{"n_layer": 11, "d_model": 384, "n_head": 12, "n_kv_head": 12, "head_dim": 32, "d_mlp": 1024, "vocab_size": 8192, "activation": "swiglu", "norm": "layernorm", "norm_place": "pre", "norm_eps": 1e-06, "positions": "rope", "rope_base": 10000.0, "rope_fraction": 1.0, "qk_norm": true, "attn_scale": 0.338, "bias": "none", "tie_embeddings": false, "parallel_block": false, "extras": ["capped logits"], "init": "trunc", "init_std_qkv": 0.0513, "init_std_o": 0.0, "init_std_up": 0.0513, "init_std_down": 0.0, "optimizer": "adamw", "lr": 0.00221, "beta1": 0.9, "beta2": 0.99, "weight_decay": 0.074, "lr_head": 0.00744, "warmup_steps": 277, "schedule": "wsd", "decay_fraction": 0.81, "decay_shape": "sqrt", "final_lr_fraction": 0.0, "batch_tokens": 131072, "seq_len": 256, "doc_mask": true, "train_tokens": 582500000, "steps": 4445, "dataset": "wikipedia_en"}
MLP neurons of a small language model. Each row is named by its layer, matrix (gate and up: input weights; down: output weights) and neuron, and shows model dimensions 0-191. Each number is 128 + 24 x the weight over its row's rms, rounded and kept within 0 to 255. Numbers have three digits each. A neuron's up and down rows have the sign that makes its largest values positive.
After each neuron's rows, "raises" lists the tokens whose logits its output raises most directly, leaving later layers aside.

L5.gate823:135156123114141126101170108101087107127147157148104132148140119118151126124111132129125137113133082129143098127146155118127127145111105120146160125151178169141144144140131121147146137110164155094093116098137130122099148141168148171124092142155171099145114131151125106102149121078137136105088144111121114128141142140128098118091125162131158085096125113121128115104161143108079115133115114130117140174093085129134128140168147145114110108174121116121121124152114101142122144092135095160127101081159137115152109145129146097108147116134095094149105115128131144123139155140151130138
L5.up823:072122106159147088099156140160148103174125186147157096106178097078123154133108122114111096153086161130118099170129122170099136167084194110123100162093184154147124115115106122133081136167119114140112131119174158122139088120129119127125135121139136130097142107128125122173134156098073123117146141166133147163119140088161162089155124103123122120134117132157114113113140125130144111116157084117143134095114146133149135120143116113169144117179115085101160094155167140158164129164120079156145114145136076118151099127100137096130100147121116127171154120106141106124140102154131105142
L5.down823:155134138103142131119092126111106117127115100093099156144087122130140139159126138110113097082199131105175130139115120100096127157141107150107168106154110132154110155094179130117188134101158099111149167109166136133109155105090147123166106131161154172131098117113113103103157114137152131132149126125132146091151082166126131120158132142157146112098140140133171155110118116152140131115116135110117150126096128141120158153151135139157124127132141120147169121135177134150107129152116143132132166096118120092144091119115105160084104150137079108136145148087150169157141133115119155144
raises: "ies", "ories", "way", "y", "line"

L5.gate769:121114151142156140122095092137104055112110163117156137128095097093102119094152147145145134098165125146124146120088156122111132121133128162136075121140093154177095146143113142152098124148112157145092124117150091127168173159160120133129130117127140153117136122128109120131111127058151061115111096131134111154096111144126047110130092142104165115149126164093155138135159124126126151192158113152172165167142092150158109111125120163119129119150106126103132148108132103121140141132128114164076123121123138116174117126116090125105135112149118131098131143169159135142133141102128107128
L5.up769:123096135162119118126120160117154150120124148107149143090101140129125199128116118161115140120134173141106125167124130092106153142135165136114111147151108131136140139101114155138147143161164138137131160139099132140117123106094108148128101141104102158106127132131158112104186114131121166106117164147098147116151159136149152146146107143159134097143147125129142144141099109120151125119119093164153137151137098127087117141105167145063121169159146093164140113101164121158116059162126141176137138103110120130120141129138130120143091158172139155149111159148122098104119126094120112136
L5.down769:116156107121134111128097144105133106123164116102127134107132116169137118162089125101145100138141122139132119115136112119121113142125113109130157138168140103157113140140147134110153189141110129113124114113150144097117087114072168134113102134121138124125116121092120101108110133135142116143111129142167187089127083134114101142162091111123117124110131130111207153142113126098086127131161126125163131122149089173146164163168157152132136131176123123101144140155144122126135137141171145111087105117170106155125155104087167168116137143126115179141149094156126124113148107118075130098
raises: "u", "ed", "l", "uation", "p"

L6.gate116:128159139155131111138170138149111142166121110150130144163133088117131113094141147168134128125116193099178130137147095138116140109142132121135123101091133116158084127140118148125105106121101162077146131114169099177138127160122139141101119155135127173197135072127142099097096106101144116163165138141130137124136143182129130117126141064110156150114133099115129130114122134145168123121106145139112093128159098189121112147160113156120178134149117108148140048112151125155129133134122162158136168092105129118127105092062136100148142164141095118123148161153132127174155094122121123138
L6.up116:163124094099100154155113111176115126143207099123131114087144149143106090134147160172135122153153101115156111163104143129158149146095140139143119130131127122109149127103161131125073138129146165092130173124091155118138150107124145105130151108120140125149150087116135123113091121139120164086117110120098143067156069121163135094106114117108117144141143154150129102119147120127183080169173128099138137154106109142093136131083132121113129072131078131127155144087119124150118108144078122107112169115116113155128112143136113158094155104127118131145109102173166109154130171116111128130
L6.down116:137126093153095122115148109133123160120138163088099127132097142132141121111122176124106106112093162105114136156152097149169102129129120096152143108113118097111132148089111122135117129106106145117108116109132121140083114136096118141119181144088197097108124091148163127132134086111106119084157126137131119121124115135137093095143149081156100092116143148157158104085131120120130149137143120104141098119140148158109155134139116120145130120155138146123103122144149074088126083125106100141129164113104109106070099130118071172139188134160145143123116133136138110116173101136091143165
raises: "ø", "ida", "ently", "bury", "inson"

L2.gate991:061144138135103145157150118122156101163097117146117122114098114140103157111138142117127149138137110110167148148137122094149147103155125129134100152110154090184127142148161109091106123125122153153098152132104102161124167131170137107150155123193159139175086120084135115091134129147120102113152160130138094155110126144104133094150164096107155074145153129148148141141131152178125116105117120164120159145140140110112102136137119129120122083148107148090100141131122153129154130132140119137153133069145145117071130117094109112108066138127151121181104128141118108163149127139127151138
L2.up991:108099125133102139192135113153096129113098160129119113085092110159138166126124068082138116135161088177116129174098152110088157099122145142143160120136093109136100104187174140098128139116138134150143131154134132164075163113139163085183119121140146137129076158087110141109132121146122091096131122130102176137135149093136179139156125150132112135102122165113167090149136119147096126078125121107120117094127143091173097103127146113128152139117148152144152112120090143135140131093106138085124136120151150092112143100120121155148131127143132159129073151076116161170119114161096119152
L2.down991:099146135114090116144162117160111125096101130127105131121100118102097142126131120128110107154116099129144128128170112131153137129110149134131130135152138132115119120137166132115126114131085142156158098131117147153097124142145120111137115139137141099132099135089125127075128085094144098136125140124148089172139128120113136122128171172126111125114151094126115133134130101164142089080139117150108132116151118110168093136091084117146136128079110159157121131132056126129177151123157090116131101106123211106106117120121139108157105111125134150066093120116154142133148121087178122142
raises: "able", "iting", "ity", "ters", "ably"

L2.gate385:090124099108136149102128163110155106138092096110095131126166123129115133118132132118140140097117099136155146107098117127149123123133106094128141074081171139115124082122122131102078118070179105151142139153082133132130142119142115168115193165126113158109127156157118142128159154146166151109151075155096149121150117167142093134109092140068161099119172149148134149145098110169132115132121094129177085172135101134154091120146120146115158143105093136145120109061090121083164121120107134072165152103172111104139100139111159143140152108143134107124130139132127093145131154117159091120
L2.up385:127121125186115139119108132128098137099146109136095101166142145097105114127128110162090141143187146166123108089149163161099125079107125136078164103077095144125137118119132108132177118102129155100143115139173110109118131145124145131105151147147106150170138163093127106152125164100118117122145150113105136139170152146154161118120103103109117131120149157104149112073118093095131085136150109128156126106115079136121132132137132117111169089079115152164132125110105107109148082130157163147151123087134173130120159115108077118096115121130131163076107167148136107158130117125104108136
L2.down385:107145110135125117130141129149107115130088124111109125141151123086106147131120181125126102116157129131110096100165124149081087106134144118153131097118067156119129130142095161131117096108146140127119125158122149128147145119137140122104164164118149136135096132091133115157123137094136133096169139163098220155172128113138081157136129131092108122113142166109164182128104070153109113145087119131144175088157162137095134125162114141141156124155120137123141177100096089127092136158143160076109113076107113118108126139123122132130132143133104109108137140153108104100155115135102124124
raises: "tern", "itions", "erson", "ient", "el"

L6.gate677:137147111118174114143128164105122135143101126153100087174140074129104114183169134106121113091108152166096110081116150085150105068106095090099110116137113139142085134170157146106160100135136149114143194191112124127094136097111128110078194156150122136135153117138125139135140100144173149075124105122155136103135116132143109133136125135138097085072127065092138109091124081151146128135165180119108119130146129143112093112119112135134145145130105154146180126146101106145153130092148107137117140119125138102157110135137131146084159101140105117097159179157142147143166111144133120141
L6.up677:161129121126197151145143105141116130130133098172155130149177190096141153153165115092123132112069141166097102114140121099098113115124120134100115140144146132131133147143130152124111092128179115124134118181144086119126134155151120127095111107155109133126145121146159148093144078159144150141140163139130104127168125144118113135118083106155142095121147117142120119097107141139118114158139106157151107154110118141147117091121096110142123114095102095149136158133129124140134125150146117097079128130132173115139135152125153100065140146143111143122133142133122171127112152114111150151
L6.down677:139117122135145149173133121115102176124147117143102139111168148097105124133102133099141148134086172174118093162148126105119120143120117103099126104167106152128115159135150098131142144123137131130120137174143121093085112124148109118119168089123102150098152137107124130117156136106160151195144140158150186095162110103164102156081120058148145096085063128110161101137092117120139129129197130142168109135137064115109114139143118106137138135103104144106152159082099136154140130120128097159164125105147100113126125127121171115133134171112131123123131184115138156076150124108152154095
raises: "ot", "och", "oc", "of", "og"

L8.gate754:120140112139130101137151142140143166127132086090184135111136115128153144107142150127139127135129166152129144106109144127141107084106100169099154143107128131130143079092091114104175117141136117117116135139138130133116096136098180112085138161121105179114141113130119159113148140118159123101113125096104103089160138127118110137114089149157136149115113140094127114070133105155124124144145154082120142122087133133156138138117133129158148113123138081126105126142094155171127119129113120103128147091126151163147105125163101128097157157103105135147142131137147176116154104113166133151
L8.up754:156171110116106143134128130109110103163159114125121100135098088126133115144069121180139132171107095109121107156120120145163116122093106125132137132114123133096106140084115146166112132104083144139134090143152130095146102129146151103164118138084091149084124129137145130153126176106130179117126045147151166141129160123126097121143154135131129112124135077090171100100107127121127165116132171066117101113099153143140109149106142102178157127126123112106181152170120150125114173162128144108141104121143116122133124117132140142126117108127120119095114111108151180140133125137156153115
L8.down754:142123150184131132097138169134128118131139120159125093137126119091092164155144112088194181129183129144115129133094066127133132114131103127136154124150141128125111146096131138137141125124138140172120151148100131086123137121092094128141154102175115146177091143158131129116100193135129100154128130100117088138103113129162148092189147151172113105122064094132161160125117172146095111117118132147135105134086157097074107167139158112130156136184139097142134146102131140125149152118136139131166116116100100115071144137145088085103114140123165121133138124121102156077136155090111093113
raises: "il", "ilities", "ile", "iles", "ili"

L2.gate769:146144120124084132114123120116089107096101156119095103083138139108106104111156152068094173115101131147140144177126146138105119088094144111130127134157137127145166100121093084135123114171119115179091195136125132134102160122122148111134138162127169132096110169135137097060126123148120103127114140141107164108182142172184084127133158165144154158117121119100150120083130143152099131122101107116145122138102113105159121109131132151114117125126105098143136139183105155120144116182129138066157149102156092108162135133096128155124136095117111110099105146102159080130113156155122134129
L2.up769:118183132131117135184135096110149099101120135108114140101105126120097148143143116135107141087125140098134143106108185152149105165139140130152156126107138072080168088142137146132098163107151130088133154144101091120112142109121085113145104171134151118164195133117103140165116105140129114128119157131114133108107125140133133142141086158068157142164139124075175149128107131134156114106115129111108159136162113126129085148182115158132138158127086139125139128155124128140121168072105109122139148119115110129113137129122138143131153127125181136119122134112155149160090165086123134109
L2.down769:097139112127142122143096140117133136154105126117131125145116147101082118104149098078092173143146131102075183136162157170146103125169155147140122166152125142128130134129140116101102146120163135132094164115075093125118118132141139133148090169141175101150111151190144118118104111132129097164072118131129167129111121136111115115122102166112151119134127161101143131165130144162098093160156123128119148123135081125061146141145132171119138123135141079115121134119127167124119155087079111130169108146135085121160111146117140133094140115127165139114140124122120089114132142106104139082
raises: "is", "ised", "ising", "issance", "ili"

L2.gate620:100171160117182144112138159115120146139095161150112160095114135097130127146093139103125121152165119104156082163150143109134151143115123113109102183149109069080103105136149119075161133090095139152117152131130142157140160129138092133148140135101144142135145161129148116130117134132143153115110191125152127110121117123100097169090133128162140140105126112161155123114094114147166095160153119098077120128121150152105122131125107137124165112152127146170094100144160091142139092124108141083135158113173155100119137132124141145128160146145131105101087133108103121137093142137142145115
L2.up620:111103151110130136118146093116135144154111159182176132131168123087147095077117078120142104106106088113106125145139079178132145162128170136101126095144112132128154110110144101101114141159095134160130128094099115122129111109120158090080116143128137123109122163140139132105103135128102091161095149157143141167122111099154138144135140179127144138133109130117132136130139081134095097144120117127096186137131166167129138139107147163116099138158162106147134135119136122097142153095161120147114145120157152125128145139120164102128120112104123116146124159149145131139099109137147108126
L2.down620:142106155119137141097145160138136117166124168150099136144145115125137080153112096129081106184126099116112156141143123173131100124088169129079159154115103154114111118124147129109109115136095097092167138124143112172159101129127133146124141187131145132129114110160114188095169098133103141133142135095161210103098158108138134149146135149119128157096152115127132167129113159100139114131131159146132120127117121143126153122136118154087153115142116159159130137102141143128110131123141144078101133114154131094135163128140118146112138126162121146104098165118102120131092136154179136137
raises: "ek", "day", "e", "y", "dom"